Part of a small language model's weights: vocabulary 2048, tied embeddings.
MLP neurons of a small language model. Each row is named by its layer, matrix (down: output weights) and neuron, and shows model dimensions 314-441. Each number is 500 + 40 x the weight over its row's rms, rounded and kept within 0 to 999. Numbers have three digits each.
A block is one neuron, or neurons of one layer that tend to fire together. After each block is what it responds to, as a language model described it from the Wikipedia text at the highest values.

L4.down753:550534485490434486504515447486500587512568532481473542531510435454449470459492550470548421534545494495508572522545528513517532494512520468497436518532483500524482505589490544446513454502565552426495521495453548427536483457494524459476517401520460507480452517504506474607548530433519512527486539555545421487434538516450511531546506453538451480549473580479534499426466502575470597506466
L4.down938:519508525532536450551417467506496552558533487473513510531551482489577475447441529523518500433508501486491536482529524580453530503513565556562487457470513477493481526508516477513447509487420563470536533576501503524475446440535497503465520478458453474461508580465475503560436480500543544489555513509525497531468536509480453439516481551573487440542488537498492470516486552423487480529537
L4.down1606:478496561519478495511461459522558521535540566517572557463577493439505505515483486513464514502481562492506516552462560555445485514482455592447445524506551533456518455536496538450499492533526495508525474594531526487463485405507514529492523477523417513457428517476530520473480520503492529515496474414492456542452507497480517413471507464428464483496557501551466515488566486513454635485492
L4.down1637:500388422516572479462493414526492440453535514491510502504554459423541495527519486521558501556537474541436548536477467469477465520512429507509499451572527464475537527450503538520449526450456466500468514496508525493496478453496474509483519496534514445452429449576517489480481471488589543511493465547576529500422420508449491447520521493541514532568519500513484544464587594483524549454536
Description: Main verb after subject. Fires on the main verb of a clause, often its final inflection piece, right after a named subject, as in Sam tell-s, ga-ve, discover-ed, and on a following that, as in "commented that".

L3.down774:495494552484527540496510519549472481462481544468395500512449497507498484479491543487544526503469507545489535421387494511496426513490475443483418527487474548524521517498442449438424437433502472467573509509560492340492561468522508520477500521490517506527428593576487568506456544576503432503517492482530499492492563546518448567474527477735499481488481524503477506516517497482542542519529
L3.down1558:523479483537522483455538517422535598550568464502490574499458462504506459468432456495511468561491523506448488651493529523531510487431503524480493533443566511574536466539517509509503516467536490534502511534467501431529462459535437480485575510508524537536485581456470533484445530512525494505503498493523519422478488486500502496531499560531466480471469500430453455497493449476455590555507
Description: List and row markers. Line-initial hyphen bullet or table pipe beginning a new item or row in a repeated Wikipedia list, infobox, or table, such as career years, name lists, or chart rows.

L3.down184:501551459539485473513447531473538465496532513517489478478460456501457486486467470518481475507507468470505524266490528492517465573543453482480286502545470476566544503525512491456504438495521452541532474500475492362507533455510457473498466497486497503508508471510500466537511500505483506497511490539524531528492532550511534567554536499796519503480532501523512542488590518479610454539512
L3.down456:480510524594481556512457548402502462529436570491517517486480492472472512484488522448546514448498463493508499461464534521549504555552537535468442527565482518479464524532520435472479472422604508539522440569444559423473485429558498571466445435522484478513459549475494498514502500505449471532476518544548467569571477468548531555553522443589459494492519565542518473542521417516528449489433
Description: Main verb after subject. Main predicate verb right after a named subject in narrative prose, often the past-tense -ed ending, e.g. criticized, announced, signed, defeated.

L4.down494:454432452438565496513593521542444483439448462523545511481488495494484575473502558489522472475432524466572439493497449490501536499494415440490503515482495507486513500606529551493471498513435540455514509490478476586518519469499498496458528500584636482449535446511511487546494470482474454500532549465502494487407506524536527549538488387518499454435517497541423517514462522562510522513527
L4.down507:575495615552460433511507507515490514482518538489492513527529424541420478499464452459478540548527484561502496532466519516510507510532496470449534518532497571458509426517507501486500431461444497416489512519545371505544469454575486501458457525533451490515532546539440506504563518506464445457510529524500475529499416438476506489470600455440443481481482463487530531551500481522484482466545
L4.down1236:447494496501560454576487516480499396504518417497534478490603546468474557436445514565415483512542466475578534524471536513530490576544439521501487449508522431523443519531489492503496517516462475500433424435472494491617507507477517521443473499517530495493525417506483566483454457526460437511438531406547491479519544541429555470488492513480570521482516516467505467512505537513521532462558
L4.down1656:540452500519459453530546493480498548500480473481562508501449480441542495527467462440455489526483587491493437534491510453520558550500535451484477502443501482484473516569482469543452536474466557543565500566468553505434501490514513509492473514504623468611466541573499424501495498515482479557540502483490521529452487513494479468572479475470507561494454495509485523479454460539439483563482
Description: Second word-piece after M. Short second subword piece of a capitalized word, usually right after an initial "M", as in M-ic-rosoft, M-un-day, M-ur-ray, M-y-rtle.

L4.down1333:493530542529560525515529543473461456549561538499503400505536490498539484468441496635505565464487503502501451574551441519469551493445497501440508510535419505518467426494528524470445470472513485527471606482468580466491484542484461455447552523534525497488466485487508490420499447471493497613488420481512561402492535475576446544501424463570454477501565444465492582492533549559526485500440
L4.down1448:500479518525568498531518570546586496484460597470586475497517501503606514508493503448443526451433539533473501544490552453468533553507533491557550528504479440557516499445504531532456459486515562488548501512457445522456528455506449545520483470533517408498505561553561502450499600537512449450431460497463440469469479510528466488549472477481551534468383483575474505506541511465472478425569
L4.down1579:541509496462502509549547495492474423502521497549480562544481577500555521535536450427549516537409542544533500481493442493513505474490507550459469457538523471494457450525487493468577557570488437414503539443517537507481500526425508507434499477553543481472513523499451488492499499542467448478523503517491466506407548564469507543510497515502469468550465475481491408570434491535438514516458
L4.down1635:452460572546580545520433514498496464485520407456418534548432551521487494475450495498471587502511517490433551546497466494528426493506488477484477469523475401475537578505465523550544474443555526545520506477544496481511552494474502552442506518456455477495472504471506542419466465528522508422466479418458485507512485413536459466543497586497499529536492535559488497547513531449533467520540
Description: Finite verb after subject. The main finite verb or auxiliary right after a clause's subject, mostly plural were and are, plus is, was, also, verb -s.

L3.down356:505488455540481444538543541527507496516573516549524455490499547551467427489528471450549517449485515505454554506427520400446543475472449539474489523453474525530459529523495495527565442519433554434529556479500511464574465499462499479489470537479475441475502576588488506522484547545523458504506481520492479475536543485491517467437454572492468488423464456530444462501523484450514516540451
L3.down1538:455553467482518494476505553483517506533454470521509501532519479536532495558460505484515552487464543481516489253494501473473496498460513563470378484522453452498484514482486447533513551511521468491450458558561488382556506492511481562470450482573478474495485406497477506523508516519450442510400524536563502507516443492518495475494508499774542454473504549556487539544569471478520504534496
Description: Subject pronouns starting clauses. Subject pronouns he, she, it (also so) opening a clause after a period or introductory phrase in biographies; sometimes word-initial pieces like "he" in heirs.

L3.down202:565535522548521442507473510548464545550560509497476473519474456494464524476466469456460474568482471509494527505501496502559501512513518424439413544573525474471472546480458475494552508485522507510553451532449380513539521482484436489474458512519500510514554552504453493528458477517526433513494530491559523508501503471522579485520583549505471437536509470564491554504537466498482488524495
L3.down667:476423523414551513477447474497535503534580475531499580557568469517539486422546546475526519519446523457474482523545511522510458525543491476542522565516603543512504512428535488469507470486484426499453475523456490555436461410524527454465463473473482447522531567559459497419491490504487524575492462534480537538391524472492517598507467530453466507525530605495417475512475519533494548487536
Description: Mid-word Latinate fragments. Word-piece fragments inside words split after prefixes like pro-, p-, comp-, such as pro-mo-tion, pro-duc-ed, p-ri-vate, comp-o-und.

L3.down821:484548580585490477525517562485464507509508505497594481466518463517547492415469464514408527468463487543473532563497431535447499516516486610509431531443522489465529489482458440518491572553545482508581518496556543473489531481512443501521503530554486469583433479525510480498455483479522514466480589486516504511567465569562536458559533485471508505536505538540433430465497450476555488464502
L3.down1201:436563464490419560527495497454520487557539586491514554473499558478488502477485501512412544450475482464546461535541494512492446611556585578494527453469476515484519492490578479516452486506519495512506535501450505453457498411442471565491490501491428493501525498523471536511505526556495543529515528544550575549496456483512479489487438490541484474488561515501524481526438459534523460442510
Description: Verb stem completions. Word-piece endings that complete a verb after its opening fragment, mostly after "to", has, or a subject: sh-ot, see-k, run-ning, take-n, led.

L3.down768:475528486491491545416518552500558451485478486473476549572487536516512526474613471488561529489514510554533538314465475526501492472516479502475407495476570536475488571497425484476500464457571501507468474517529474477450476529465525481468527533498409501444510525535512441537537482538515446460407499541518488459439520431492513440532475501659572485505495505544466462497490530506417421491536
L3.down1386:529516488507501534537515547466496473580482493444495552466532447494474506523537474527465504464451518565406513563520488475509509500465429480531530526430444514524431518529532464472422458470495446507499522506471531498516467523520593484382477515478529516456482512435525516487506533487511564551466508558504475500468435536515459618472528501500494538507536489513516466562530481499528478404536
Description: Mid-word name fragments. Middle subword pieces inside split proper names and words, especially "gin" in Virginia/Virgin, plus "ri" in Rodrigo, "." after Jr, and digits mid-number.

L5.down69:570511486495439442493510502533486557474475542643494524495569517541448540516582530478546499514528480433530504577491406523448461495533498479515527420563485449488443491563544540549503588523500447479519451478535526373507501458499462532512440447456473507449553457448542468505416477459567494565460442530558501480449488477468481535500535497476488474514556555450534524503527547553484469567508
L5.down195:471477457454506539436531465506502464568601484614411539447504476454481478491537606483473486495544477532574540567444466514533474520497499419512426550437531565447461529455473568557547528573498554480474446483496505555505574459438469489539479440514446453455431422418522558530508499507551519502519470490487462558482528453549447468488495463526504549546439533461597524525522502499498493532507
L5.down252:423535564530452524521482457493466509449526465527524497498523487526534403553502481496440461511474461468563582504429537468488571504553519497540491431550497462480527603444472527552501514531521458511515462497550517569473516589495564501476486506450414475511453468463500479460497556518503497451499541503486432499588465483475549492515477492467458511533477500504561462517519467508515512513481
L5.down322:575486443493483519519437535491471470548506499509460555442445508521504533487577505540504580609487524523525486478461433534542501497461512503523490494506521475487540543499455526453486538506463478497568502410521552521480480494523551485475478479460594451498523478472461525503537519482521499434487530513481505397479503470514386453497500560379466502431490535471507494529484547508449488512512
L5.down765:569512510477486499537497596572487558537554555482478504484463451470545554455498541566530459415507512554501517572496451522579531502581565539526481477446474473525507495517505505503435454534521437538500504496512416498490531506513501519481518468504431484478506461459529521564482503522429463508467487529554492484456603519394473568497552493458514471499496503487529476448558540465490522569458
L5.down875:603573485494488531552486520445475464495475511460497482510430478600517598441503491453485487521489538455504479536560469521516491503468530519449500490479491557420503528508451482536475438544504459484502516387531473501462457459416507446514482506519503501495484582487502479467477446451516473508503556497513552481486541425585547541535497486415500481511547493449531527541540517600527521505507
L5.down1132:517555469523491489485499466475483532510559490508499415427507463566487526503517498472500491463493559466544493543507472538447494454454477521445471585500551402472567509457471537544503494405482489475491457503458484399515427534476509497514470485496460539551494435520540522507522430526547549434499513501473510478480530493483511522432537424453497526497463467488537546461524510537558522438516
L5.down1761:490451428516516459490531490435502570455501541522497472497486540493553524462588516531432500467505571491536509581514506458442523450455553518486508492508425476554487475481442503415454484488539535562499525509514437430563508437503474472449413455520518499478456576524460481501425602475495478491451535459547577559603500482515445504527549422466536462424561520552490494459483427553519443491494
Description: Word-internal splits and number separators. Fires on "re" completing there after the/The and on mid-word pieces (oc-cu-pied, dec-re-e), also on commas and decimal points inside numbers in vote or stats tables (8,285; 66.11).

L4.down180:532467535500529538437499514517484488495415485448446484515476469520492514530472468437548485538516522604543458569454555435460490485441502439457441544524435504445503504471428504512509483481459467501457558420486505444497469451540564465566472505536496456522477502538508518471493521506541508541483502510475589496533492480504445509551501535394478460476432493532494483538461526517496528462456
L4.down726:479527512447447514486467491503511492456515542540448565521465459537466485414589465506433567610484527514570512594478549504516461472464502486547472481416452455525471508504506530498427542534498584475488525508502520463497505550481465490477447374487502437514494469608515465521457505456524522442507483517501529465527538448457480587444519507365498486399487460495479489487455512533464566536483
L4.down1038:464542452481528491543456517560408429555494523496442512459503523523523530454481446521458513436541479565464486458467490440543446536539548487444521530583489554532466540449432507509464506568583542477487478552475558530402474470480572468495493555522473400531503473448560461531424512517522476440503476477492510514523517477513467492540500538419519538428518476476474500464542410537449489523449
L4.down1429:453528514546494459528492494489474472561527486452488446518529540482489541431482508473552537487503540463581495533432455491508459491544525409490554436512526471485504610443469523504490501538551454447505543486593446427479526467522461410457497419490486493503430486453439516517555498518482549506486476468542478481466541508551550545510506436406538513488561424531511477549536517482484516542495
Description: Decimal points in numbers. Decimal points and thousands commas inside numbers, mostly percentages and statistics in tables (47.1%, 61.1, 2,500); weaker on mid-word pieces like mi-le, Seventy-t-wo.

L4.down1094:510471541558501542457453448533513469420521532412416490509500490559509511464516521492422490539523530504573513520517448464503548515503494518564469545452482593494550504436505483504422461465552507531471518472490580533528541447475481535471541490579477449491470485511539521502516425464495500468448426550499497486459466565525460538564428461502461462454551532404518592525475491482535486521488
L4.down1305:514451427465476475532445535544513535483555534508510477501430520480445482546474554493480463463560524524483442550489517473485545488559444446524505528456488487546478538534539471511484525510518501496565447542528514503529443522535515510488562505490497476530534524476499482553503538550513483433524458568502507554418508508498507533446512534468460552468493504502457506458450495528394516506469
L4.down1410:449471519471485471458462431545448505528559447495506440500538458511505469449427478479512429478447482474473486558559474525488435528582472487500467522534485451525489549547489534596468471501510538531491472439496545536509547442492480513570528475521532530541488533451510515486486540544578415498461478497464497487517392501529499559540488548497459414507493538460492488442458488551465533507504
L4.down1715:469499446513439391454497488469458490467515440446543555505449485435453375504452460460541491509529473524458548510465547498522470461475528509567453486468591456541503493494456451422526577499560430451581483533430549532530453525475517528475504540530533547493524524493570515497488496462533560481488577518491489516482482443500560529529514597433524479411482517538486498498485492501516566530460
Description: Mid-word fragments. Short middle pieces of common words split into several tokens, with the word still unfinished, e.g. the n in Gover-n-ment, fur-n-iture, surre-n-der.

L5.down134:486504465569527467452480414491568447514498500424500526503521481516536532535409469493521525468472455507473463550468461561477506513529439465515484470492502504499449493534544508477537545509452479585548572491495520520439525524582618532526520507503505493501565494534482498505532478487529554504592536499460511496540581523413562494557512540408457505539512487526494528531506491450528498529510
L5.down165:479484499593456520500471478497525496525463413476498469523510562490506459494570478509447563521432513515557513496525450514557416522553527526522602526511608432450494520415517503439481526536505514523485469520481502527480570462522525530486500471483386477475551503517538485467517452508553545502576436506536521528540573483555544489450515489525447489467461528490476468489491487478480523501498
L5.down171:490421475503507451519438522538560549561483510479524483461574516532467465506456492517518580556437496520515477621577481468555480501546518532463469511552511535513562446556510479497439499509415537462500499465487543450448502504464461497534523495525498476429535514457508489525426522427521595491548445474521496506545456501411498433528476455328471487466475534500536534425507485540514528494532
L5.down341:465492518526530518444511448453419418498480463597563524480539449494488498568545569474456488454497551445536462515497449448510585453526559482480550501464513476548458475480473503481455513520465525480500508511482441598508526489500534519506516477519475490559477474514557482507476514505565502551508489460548488547455481450510504529532516542256481456609501465466469547516447458476474492529458
L5.down909:445475485502497533499542525547448518564453516515480604560456474562541496500509496488521482476520472451478495599519417460441470482523550423557487487479464549547492515499518489491550435490499512523492499549530503530527454515471481494505524428516510479514510503478476526473552447457457499479525493575445516528488411495440467488546520477375432503510464568419499505502442455466465446569502
L5.down1219:473469509451509526552495480489462446555517496512603473513511432441504517467568491553482507403495460440501533593483397565507482531555479504494395511515563484477565501460437456514537497554461565514561474522499527393508571489613480443561490450485514514453514542513525488431463463442469486546586549471507465457528514466493492517454513500527509604503485564522495505434519492493521509572468
L5.down1604:483470517530529543570538556467525504479511509564473548546462490528462491470515517485486481518494508487446423623504430537429497555452450472516500502480500581558472488526463517504469484473533501476452462481460519539502506494558433538535456454536487546538582494491553512457494513513497434455497558536507478432514455503497476497512497496484510446504556505460492495501487527414461414465477
L5.down1664:482481566540499461454479468490520538534505410481575486525489451537533455569400474527483498441474500447520460558535498517565530567535461466534467532527451559509552487504458450580496496513564510523551517545521488439454538434486512513497466525526548547458504439461489424513509511509525520479519519523479541454468509546500555507492507461475484516551502573557497471520450478568520523566530
Description: Mid-word verb fragments. Word-piece fragments inside multi-token verbs, right after a prefix like re-, con-, ex-, pro-, at-: rep-la-ce, con-ven-e, re-ta-liate, pro-duc-e.

L5.down118:582507492546475514476470528468510578455510505438461511497481495520614502548520509532500532414532503524528477468461499513508534501465497560540494502511544458505503489489546493598479557528592491484498486476443492489517460460516496468566459479451468420498544520515501447546499472488506438502532530610451465439561439503484463470486443544472534514511489451571520531468493525534523529547475
L5.down568:495494510488504533514527551514457511477389465535530483541476470543530481444516497515572496508444526511514496582458561532503508527479507420535542468474467444553508521503559577471513414452545557450490504464498524513521462527490422457525532507557484496491542487497483476466471463494487475478429513547546467428458479470474502518509537461464554563540474526486453447536436511468472475464466
L5.down631:472511554489451507478465522462472472453465555478506510510563450505476454488461514450513487474532489606482470554493485514530453525485559385475468471463548491512528499507559469492554534523524452467507486489560525468479539552483539484521540501496529508523499525483489485480503466496447542518561467486510453506486491551540509573528502574485495516545605559496462494536417472467451483487475
L5.down791:476534479486532486468482465405491509525522483501472502526481479518554469572453467520525462466521424531525489589492594508440557432503520497542486478512557519505466524508474528556467543477456533538553503468496444498443471522499478556537537546449546464518497489524526495395601449520552436520502497513501499561469523463522515573565454549454412497528590509555401561516430563555482541569478
L5.down1315:505521513473524495523443492431526534472499540520493464531445347487446487497438512539506553513512463447415486510510495453432505517616518566572521521453440408495538503539509471483476492526469482562488521509457525472504548590472432500427539579527497471486502566504475538467503495484541552442483526488512509447514497539483480418501534403518492547478532406561501433456422513472552436497496
L5.down1653:483491551509503477469465540426505515517547517443506565504494449597525502544542483532465485559531385515427549563516469443543494514536518572496453492430463539477517526415498490470510536465535440565528563544539512515448517495576565493447473510512528427502444573514548414443444462427508527504550435509586468487437498554514580548532526477491435521551553567486493518480529518539543503548460
L5.down1729:544534526470499499454444544490545500519550508501512512498494492405441458502582467460524472427521564515473526533576461492484507421511535539551460495576486434428566419534495527513555538467466468518527542493510486510582508425510499469486508532479527527598477506542589441485545456474497419550545489465465469501541522487467491496550432474546440546478558444507485501532464490484448539499529
L5.down1745:441543527511503536554498479538521479454484477523428553512485498504504593484441502462528464570481496524502533391472453533459645441476469551473493526538513501476585473526461519540473473541530492460513442520540478558514530466517459519485426501467469431551402524522519461506526489460527417476494456525574421500449536465511473579508484493546450531481508575528474521493539518457519507458530
Description: Sentence-initial He in biographies. "He" (sometimes She, It, who) opening the next sentence about a biography's subject, e.g. "He interned", "He is known", "He attended"; weakly on other tokens.

L5.down126:375483512535500533530485490527453452532524478546495555564474463458468548445506557491505459447436451474496464469520521460474451585584564491513522498440523434467467495513480534513472493506533433481504493524523509510488554469527540507474506541492450439529534586519519475504483422541537541454544436489507511491533515523538529509525442508462484464419502528467490506450497530502514462452502
L5.down202:568460522544499532502459501514521507497554466566484431447477460478579529500511497476495514511482500567487501538534577517516466485503523422500488517471518518539487516521455520525494476440492544481514549462505514384431484461565461484451454499521517471543489405524461446423509597452514501527515571525555501530502481436442474470435482565491469525472553480559392451561469503524512509490539
L5.down346:474551423464544524479491522473504529486537465460522425376475481526545434522488474449495500466537417464484439487551470600426458567459497467563485533547499571532528580537538489481481516445456499515497430437450525506478510548500453459513478454461459471468541478524512400521526561476524466525527473443480481526514471469491529484514542511450498460536455497500551439509533510500584450460512
L5.down499:498472466518498541437476502448507505520469540494525504496510471529483422468576469533494530484462540533484534535522555458464504583538485532457568518540557543569509513474457504549495516458493482482424511538527508499481508505525551407490455545532481562518569557513469509514506473532531500458553478498409456571483566502511482556514453551560499455497562456478516539439484511423525450421531
L5.down760:548472473459545477466530495506522489490509493559507488499497537460496504519489370453497518424452426547455470484543455515536497465515503501473490463473494482546450534505508523482482503431446490457495463498458552522458408557523466527578618466485470455467521522506513515507461578478477491532554551471544461478464477485513555461467470446451479546570405489486509517459421489454491474530513
L5.down1339:469498454538550493544534531475473466495490558519543494556531499443480496467501531540506498506550459525416566565542500496463414448550461561498450523512556562534484461535540546528460522452511487517514523495520508386504477518531465473471538547546497489510513490455555567558516491514526568530440535491486490551499469520525497434460505539550489445555514599494521437509464522418535446549512
L5.down1434:497485515478512506505526537416496431563517487476485464544511475551466474494558514438510527414525517522464431606519478464484479514503509524493451539528508522487491519495466466548488501535553451458512512501554452365539516439471541501449546521514501536540538492439577496476524472467500494512478583499510508467483475549446494488511467552592435473538522546477446473550518474500514473506487
L5.down1582:526448514600592401480445481505493552556578527460583502518462380466501472504474472555461508487497553454548486588519499519525519604504450505469420526531538442560461444521509446480495541516503425505453588470494539431517517425447434543478490561454508541473557518516551478515526449527487516506547520469451527510519494518456516472516531549536487447432468471489526449464448477568466522528490
Description: Verb endings after subjects. Past-tense endings or final pieces of main verbs right after their subject, such as stay-ed, compet-ed, oc-cur, also may and is.

L4.down74:486525512555468518471495464471532471459444484548505488442506480507487540512563543573472496460496513493517518511528451497531505456420495545472571474529484547497502492563457503516463481529525570490530510487479527449543563493518458447481516490508396481452480474440529482482515473553558529442446465525580570527389528516439516511571461460484542513517534461473515513495531530526425487459496
L4.down308:509475506497578418479519467505533510584440471473508475458560477492503494595482542460486435506474493429518505350567508477442539508515460443486441520474541521556497445579550450493473443529477484552425460538463562492526458420512480512458470467505416503505496498511521463503498480437515558427536495491446487535488510431463538503521496436624459474482499506483497495416490491613522586522426
L4.down431:515593450484458500512485514444488502490542486512434506528398521498442481515474499452551549418504482570470506523445487554530485450443544473516509519434543531530440508526490506490555464596451527533456479519519448429468512429553553469406563464553498499488431477521498476521540464493411428497489532491474532445519475559433442523471493474558524502443480543485525466500510448535532549485498
L4.down1083:495498506450497583547459498498525448459542500514569461486528516440469491497528503546429553505486514493529483517481512513461530483548458508436433497478492564540524523509515527509482458448554451465525477638540544540531444478514462480487512514524424489524519487494552464482490441556503534503476531505510472513533477484527551492460481482504459463452548471446520548502497514514498495530509
Description: Clause-joining conjunctions. Coordinating conjunctions and commas that end one clause and open the next, mostly "and" or "but" after a comma in narrative prose, e.g. ", and he experienced", ", but in", "later,".

L5.down273:552450536498495477552472484419464512478488548514505546539426527562428553460506506484521512557470411423532525469548519486540548501534483511603472452466463496503437487546478499482420495486543646413505498469492479501455461522527471459543466454439517504442510518477505483551488486488469483490481465494457495462552486472501554511422479546381504547483499543561453511489487498492499534504448
L5.down309:435444454494504497495477511439499426489513480526543449470506531500463501498495547509423439528474507478535481439510550465518479529469518532488436464512462423444470521494520520538498517484495490494526506480438556496436510509460555453453499401474513521474522526513449471451469479474554512522576519499533500445514516486473526497509516442491470532522529456411549467570466530459431541447512
L5.down383:523491438495545420498573576446471563534436489560547508498534516477479430493505527461510406572468477537529497496559504482469574455489506537538512475486477491451503527474410435467452531497523506518512514469459488542454519470510472495530427603516432512479529493576546533486508586530565495414540443536537536530458516506520482530516521584446487501494530482505501467459528530574490510442516
L5.down915:477542562481506487439495465508530503491502539571429508471450495596522552436524539481453555551498480536488568591573503515519477496483453480524510484515488433430553556489491463570511474458486436376509495538571465522536529473525529524432492461597509545446518453532570437455475491452536556487476450552525506486485612513486513502507529492440419547564548543502554534459536494522498512509608
L5.down1112:486495439434481456473491509441498541490571532509455531516527526559604493587473426472483505543492513502575581468505447503474507446539535457551583541500447445509503486480522499527477469529486509463513546516490442552499414486480475518474547417512501507520482511522508421488475558521558468466499470472501508554452495427537484483429465498418475466543462462477511454478544491497527495538467
L5.down1209:473486507507438519534506485480554424477417499489495501578481496440484508465489542482473555487452434493471480525474533515503435513466541458495399484549533522474511490519439460506479494465536508497565527483496571554506530519561398517452498568569543490521442607506514498507549482571495539524464441452477551541645495545538570501499522510505484503524470506497524466488456471500472465471465
L5.down1601:547415432404555525524525546497534494445491428458433508457446457556456503486512513466583478553512507435514546581482474477437502462497508539508460508499589474537466461509554577502467516548457521468534554452513534383521439494453455516477493467548520500506464536488416546520504507515473487492445532480456539496500464484439522530522472523487506531501458572521524478496497486519483448491541
L5.down1764:491407508574508519442501544581427491515442511468460482464536485466519421549544527531461462490489564507578610569505455516552490467542465531519510491488472546550508482409510554468502468517504475492506552511528557515478560462527515542498478549574487467448564550527480463461523455459434557492538495540610523472508520440501506571495509476466528582445539481439504410510432540478539522479453
Description: Mid-word subword fragments. Short word-piece fragments in the middle of common words split into pieces, often after prefixes like pro-, com-, gr-, e.g. pro|fe|ssor, gr|ad|uated, immigra|n|t.

L3.down998:459506441514461546466523481517498509509486552526453480507442412498546468559485498547539497497608527449564493595495459487528508485467497448558440475525525430510468538532536535528486537524476462487523442522489438485525521504462510481546575521419445524549473455526535514493518423556512482487551490506515505513532448507460463433553585506471567487445527484536441493517461536488516447522520
L3.down1012:526514484553486476465483513561464567495533470524519495447509468465480524545423515495523487506535474487523515460493513491510477555523526389467406497516577512472512453546489584476501539503488456483492490584475450334508517446585538501534519430468501466486550494538468492489478470422492522519569470526532528482518472593502464468500470525659577517495507542521507535490508478477541524529464
Description: Suffix completing split words. Final word-piece suffixes that complete a word split into several tokens, most often past-tense d/ed after an e-stem (change-d, arrange-d, experience-d), also -al, -ally, -ing, -s.

L4.down435:567469533500506527500483543553424546531545499456489460465496441453466495475528512445522428472528506415518440597457526554462519496505475465453492575492556482539457543514495486547464559485484513528511490492493471432545505426519471526431528484468503450459523524497524524557512549523576469555586583551503507491534474484504474523499528518477530459530465591553444533530485500512502385500499
L4.down470:429479486575454464542554489445433551532460491502526449480552457487416480461529564424516512469574524513491497499519520486512534506495529480503543592500487466515536511517496459531461469489503599433484504489495551498521443454489487586427491503477495512512486527498499421566497541445564496538564437571487478523469452502525513566454524465490550601563443553467513456474508462559541497507454
L4.down864:454478524574473463537522545509503529454481538488522496492549449490448433522463491487555534442566480523479498498536549472478528486472482538425390507488510444544547439525456454563404454434476531477497531489506511433497494440515487466468518488467485519483594520522472531518468518444496576493560501457582513532468516524512522478502469459557481475464420546534494473479530520469476498466461
L4.down866:500556514515421530495534495579457507458468510469482509502417496497478490522501576503519501500523518472526561556497517541482549429429485499510494559383490507417497510580483432528446503501485506477581478499501518449452494408505469518431461467478465533481475478499445547568523531547532481478550575595531541555510497498517601541481485472518529464508513551455458427457463477554439497482474
Description: Transitive verb completion. Final piece or inflection of a transitive verb just before its object, e.g. secur-ing the victory, destro-y enemy, g-ive different accounts.

L5.down408:520477529509490414475523546514505549485507461485477519548459445476460463471524515467504559504512543449504499548416496540491474545497486552514486542497503507501552531400516510493452488426552475513491472529524451512489481472485397446504454455544522530480550471543521532500513481461553492504533478503476547421458503476559526546514522556442488545544485434545489458468587439479592572503488
L5.down478:482486513536503434495501462507516557486528507473545476548462463496518433517457506523549493492505529425488520517409506520535530520504529451475510500438504573511522434478432501569506524526555482542561474490459464465469548440506508464448497458542486534403483504479455484500522510456497504587484559528471455560435534498470478528511538506483441515513536567524421579526507525484428515572524
L5.down532:509470591478478467440541463505483562431534548477596523490533471451434453461515571526516531557533455465451461481535480492475497541574448458460494549577538501574428471400509418486546462500556461582509479521547416522511565529477484445545491394532485549523566452628478459540456498483493462466481509473363517529495487467427578568448467493514550559423566505465474509456495551514518503529550
L5.down879:476482479470492459455501549506483478561540481534533446540473546494476522496536487557511510507464480496552370552478494548508513526605452533460442494483560560544511470441513436463508475485531496521562514493491403453521534471551487534466451480475481461481458494558557427490535476568502560473448438417524502503501445499481482593614531540574520515559565540509529466459502415460572486510530
L5.down1170:493518557572450536557492448499499585523507485484563504515555464446477502485496500572529524481483514476440540526488469527448499505492459548540503478473453480459507432489549505481518544562573537519469568531517465494524569458546518514514510487573464477473488478461501521504413525452487457542538505474492496501500507416457539477483476456490372456534539485515406534482540483495490538595443
L5.down1236:531492519478503504470504489457475555462420501564506448484496438495605453522453456465524513470520462457530452617462494505541463562508537523449533509498608437485481493459511460551586477529531448501492485524563526550514506550503504442494513531459453480460452524490496483492556439570525480500414420517523440541517527502534528486469464488349473479503505457496530525454503486547483533595508
L5.down1297:496502483515413434535533538455472521533498540470495555606493470516397490517538506522525469444498496466489498575520474443507562531508511587493558436513464509504550449511436457401544566547534483484504530520524506534502487517484513527420446451518519475501490457536492473486501504490546459507508469505501477503507650521473472517535498515407518486498501426514493461488514495525545511551522
L5.down1544:469510543529538481540500473518537522475462528528511542623527526446493507570482495494513494456504519482579466289516483531440527565445485472524494534416443586451499536530485466489487547496470455470481493468484421490437474478493519507401489465516494480490472432521511469457464465548585455510427497544487474480416561497480519470539453487704449495489453452489504432522548521534452481493512
Description: Verb-start in clauses. Fires on a verb or its first word-piece right after a subject, modal or "to", such as doubted, rely, should, represent.

L5.down351:526500543476552526496469451547478578516500469575503583486506463516465543523495525434485509491432484542459550633542429499486516483542437548517582440477533493456493445464517538511508509479356529479540451505510488468502434492557522495529530566560536538439468610507492468535491469486499547406533519479507510488523451619526511496486496555545545494440503516484464524497536507436506510487501
L5.down469:485561500470428532505501518590533501516449482475501454473472511481505477510505460487528461539532454518499492482521508565498514494534468491482518533508427474476552442470470425446478543553456612538443511537490442484490516569485524530546440534451517506519504413548445511488520602498502475538461456522520487484535462562465444470514460548554514512481507485531523509526569499501549474548520
L5.down869:511532498522541504531555522452441553400544442494485490519463439445536392476554558457516529513478501511477544664503567518503437485492534504442520469469415473493481509502509544471470511500437563484521521447522489623491488591511548462433540485463516462476487417446555481468471539526540449524544523462530482488458431547484491507424483540365440414465467500490484483487515454458475533537539
L5.down1066:569474546525549544484473574504534530518491535513537574483552473504511497493491476454454537493499454425494409725546546455510484497479502485466542440492539486491446542464494405484573486456542458551466522517534475590464477534472476489499544487486476527499515507539537471418461540436441421539552489561504470482502530528494543471617498543395458458526464493507523547586512454445547458533490
L5.down1318:504433459538515579434469493496465510530509497553543519505513498541466511497464606518428545463494562528490485420434520491533561556477540555467477475490554596525496491519430577523535534466500488478545439527532534494504526443438529447528522452523503565396465494494461469491501530525413476530560597441508465488495530492497506503443450420557478589551510499423549467543561509509567505591531
L5.down1334:547507525510486451416493388495540513492474456519468501418528499431510413518517515506448528548457458522552483616481547499528461530475510527496529475487559516528521488514505567427521565537468449452492511527469480455486527438489486518488490487506510469505477527462471564505468534588507510522476470507543514483543482553461563467515515479417513524500543527528532462503427511471527526473494
L5.down1360:587498500503532485441444572492450443496544519467514564527533402474506459567503450475477452484485541441505469771504456460398405520507546482507533474494524526539479518492495458472527522469486545559526474499506505663549434506510526474500520499527468468510525505489550500448463556514545489501497507435450473517518453540510514488537568491419494522497525599501447514513466496474473505522471
L5.down1543:536491466518529420446514547553512509498491475462506457437525521507544506423513495489443522561515436550531458496451451530483497401501517493480459481453513471477526425548524475530516483431455535502430512457528514437494503461476434483483500474425513539430452464471538515534469485504452538494473501531436481502428473503479512443477447423520458486540470489516521529531532489544386531499565
Description: Alternate-name "as". The word "as" in naming phrases like "also known as", "referred to as", "romanized as"; weaker on list dashes, table pipes and colons.